Weights of a small GPT-style language model, trained from scratch on English Wikipedia: 9 layers, no biases in attention or MLP.
MLP neurons of a small language model. Each row is named by its layer, matrix (down: output weights) and neuron, and shows model dimensions 0-127. Each number is 128 + 24 x the weight over its row's rms, rounded and kept within 0 to 255. Numbers have three digits each. A neuron's up and down rows have the sign that makes its largest values positive.
A block is one neuron, or neurons of one layer that tend to fire together. After each block is what it responds to, as a language model described it from the Wikipedia text at the highest values.

L2.down279:146094105135163146140135126110146124152130142129119048142085141163158069152148136122121121116095150170171071133107144109131107174119095152135146161145140145120149119076102097128140139123134152103128103138125169148101108097165083152113144116116126135118092179106130066149144111069131101145149112154127123113115134130134093148125130119142114132138140096120124139146117126077148126139091
Responds to: Table cell endings. Final tokens of cells in pipe-delimited Wikipedia tables, especially closing parentheses in climate or sports stats, e.g. "(75.4)", "(11)", "DF".

L3.down84:144142131122140144140109120100145113110110116112169084101085130234078094144143123100137098110109152164135082099147149102127087105132128144117129085177110143124167110144124101129106151044136140115132138107159120104115098099142128173120133175131146127137109140120134105142145132136131128105130182103116111136141129128161110157110101155137111125095114132108109118111101136089122157097119
L3.down117:153130132139090109133107148151112128134144175140181106111144109147173148136131103098151143130164143128087107143144120144127110140126174093102084145101138097150155140144127121120135132153149103127131141146066144158156099114133083091151129126135192086116121103119130147105142125128146073086122140122140132124106143132152152104130161154144162085141109149114109132144133104124143076120122
L3.down161:111133123134094090155145113113107156118124159157136106136131121165126078103128163154103069142105140107115166163148128099145141102066127136113116139136132129173167155134113117123130111110136111128139123153165142125128094112143104126122127154129147058146140135156109110131126107111178085133177121144144095141114092157128138103147136193131117143126114112142152187088116136111131131092153
L3.down200:143121110132181098108122105097106148165145128102119101120122119131118139130148152103101141156131117138167113132142137119118102080144161144127141105188131074107119146128115081124137115107141125116144147121163136189137113163117136129154125090169156117165116135147109094116145136095137143132105115077083111108162135133130102179131125139127114113095088145129118130144085157079155123104123
L3.down245:127163098148110110136148155118134137113161094126124101095140158162123174121143104105153142115135131127116108104111144119108145104148146146122081141138127129154158156133098096055126107140127119159096116134150154133103108107142116145158115142133155124125088131119161148124125186131175117134123155127095111160161134131159128150130161141145134117097115130134117129139177168179141120141130
L3.down313:156142121130086083086123168121119143131101167104175068115088125176131098127151117158133119158138123158135106114130108126135135120113127149128154148110130101133137114061081099135119124097118131101100111143177162146136130130147084138091129097115146118099133096093104141103152125094141082114184161139149110138113148121150100124107122089168087123173145119120146160080084129093123138139101
L3.down342:157080101135133155123145125109126129138144129134127119107116143150143076133103136114124158133143147129155096104125106111160136163136153143116161159120111165151160118072094124134147115111148115142115122073157163140082155117092111113101118135126173134115109158131161122140099138112170128166197159134148130130110103149135092122101138161138145164132116152115105125081082096091134107120164
L3.down383:151118127118173173127142116082113148175173088136152098137137136114101113109140152126106116122108106077164130129109142141133144138116110143114121132123110112140127170154113150118120166133165104119095171101210107132138140161127134107141120152111177135121123086115117134111173114155118145134143102075106158127155148149113106122157114158143107124138125119115085151105126125104101081150141
Responds to: Table cell endings. The final token of a value inside a table cell or list field, usually just before a | or semicolon, such as .5) in climate tables, 2004 |, and s).

L2.down5:086098135121145125112161114139173124100066153124145183096150125147100124134141150156124151120141155113128152116179083146152143160180128145161127115128178142076115150130141165137110101120109154114118148122140103145121142131100122127144125169100132097104125153121140145174115145112152152120105156157143106075141106127129163106104128118081130153145143136152120155107144121118126110159123
Responds to: Country and place names. Names of countries, states and regions (Canada, UK, India, United States), usually after in, of or the, plus closing quotation marks ending quoted nicknames or titles.

L3.down90:109090112124133109141102145083106100127095128134122150160095099126123080174119128098130134110110092114133136126089126095094123170159134093113117141111142104149148125143126148134138190101123160102125138101104076162105110142121118133130087117138095157153153153064141127122138146114138174137121119141121128119171136136140162155076141127086135108147133112101191107107122153086139164116092
L3.down129:110092136128145082088118103177130120149111081096133124144094149153124144128109153155117111102146156123125122116137084093132115121140137146105129210158084131143109152111103173124085119152142141130161101162164181124136091124144103116091085142157128158163083192104136115128149135119124127150151178124131086128131100129105129095124172111092113160157129125119117152150112122132105214137120
L3.down154:104123131135136094187129109136127116121144141155149175144138126169153127151104135147127138133122131132076147158143114166156112138164141115132170106187125143144130145162116106122118121122118137136125118105149179101064152186132159174151158108152105116137187144146116103134120135084126125147111118166150129143140112150109144164125137155140163124107074132172114118144159144137113093130116
L3.down209:135153153121132121100122113144143169130111161111154138083099057146073120149129124137117139140110152103105138135128117155100148101139125141117154146143162107113126112092134135135137170157127129139082098114150103145116122151141097109144117151162153147136133089155123141122139168082123112098117116125081120138168093135180137158115126104093137138149122152112124122095130115123116170100099
L3.down234:120104145115111147100118102162134147145110129157121107175146157154108142158120117088103155090114181159118108106153151131146138157152129094113110156114082106122130118148121148121087148107112173126147124158091141149105123134107107133130140113100138135149116097129123173120143156128145165078133090128137185123135187123103144096154129138183159107138129124122133123140159130155151163132122
L3.down294:168092079123163118180096117124163137124125143116119140129163122130146091118123150128117176150109142102076154112100141142142104176098122157126095178160153165125132171155167141078084140096181102139157138127133137126145136105115150116158142122143128111119124095174150144157130144091065156126163147112097118074128124132130126140117109132156108118148160127113119112115110144130136139101113
L3.down316:139141101151135128166127086141141145157140141126124104130123147104122115097148138093112119140117107153087137108149139099114124085132160159164084159109123142119143112104151142108111117171143094159140125108100143120114141095155109141124153151095156144142099132151157127103156172127190126119137144103115137135149094143083065140131158098140158083133102128169154103140123100136116099138145
L3.down370:138157147116133090126126155128111129163168138155136118108086099129122109116115094096158147187109169170121140111115113137140135124122146123100125107146171114105135145115085153130100158125143136135101115144118166121076151171127108091123148108130119128109142123085177133133131107129161126130073122130087160162127113100112163147146161155124144111183126092109154104127115122162117148093161
Responds to: Concrete noun after article. Common nouns right after "the" or "a" naming documents, media or places, such as map, volume, article, evidence, film, with country names too.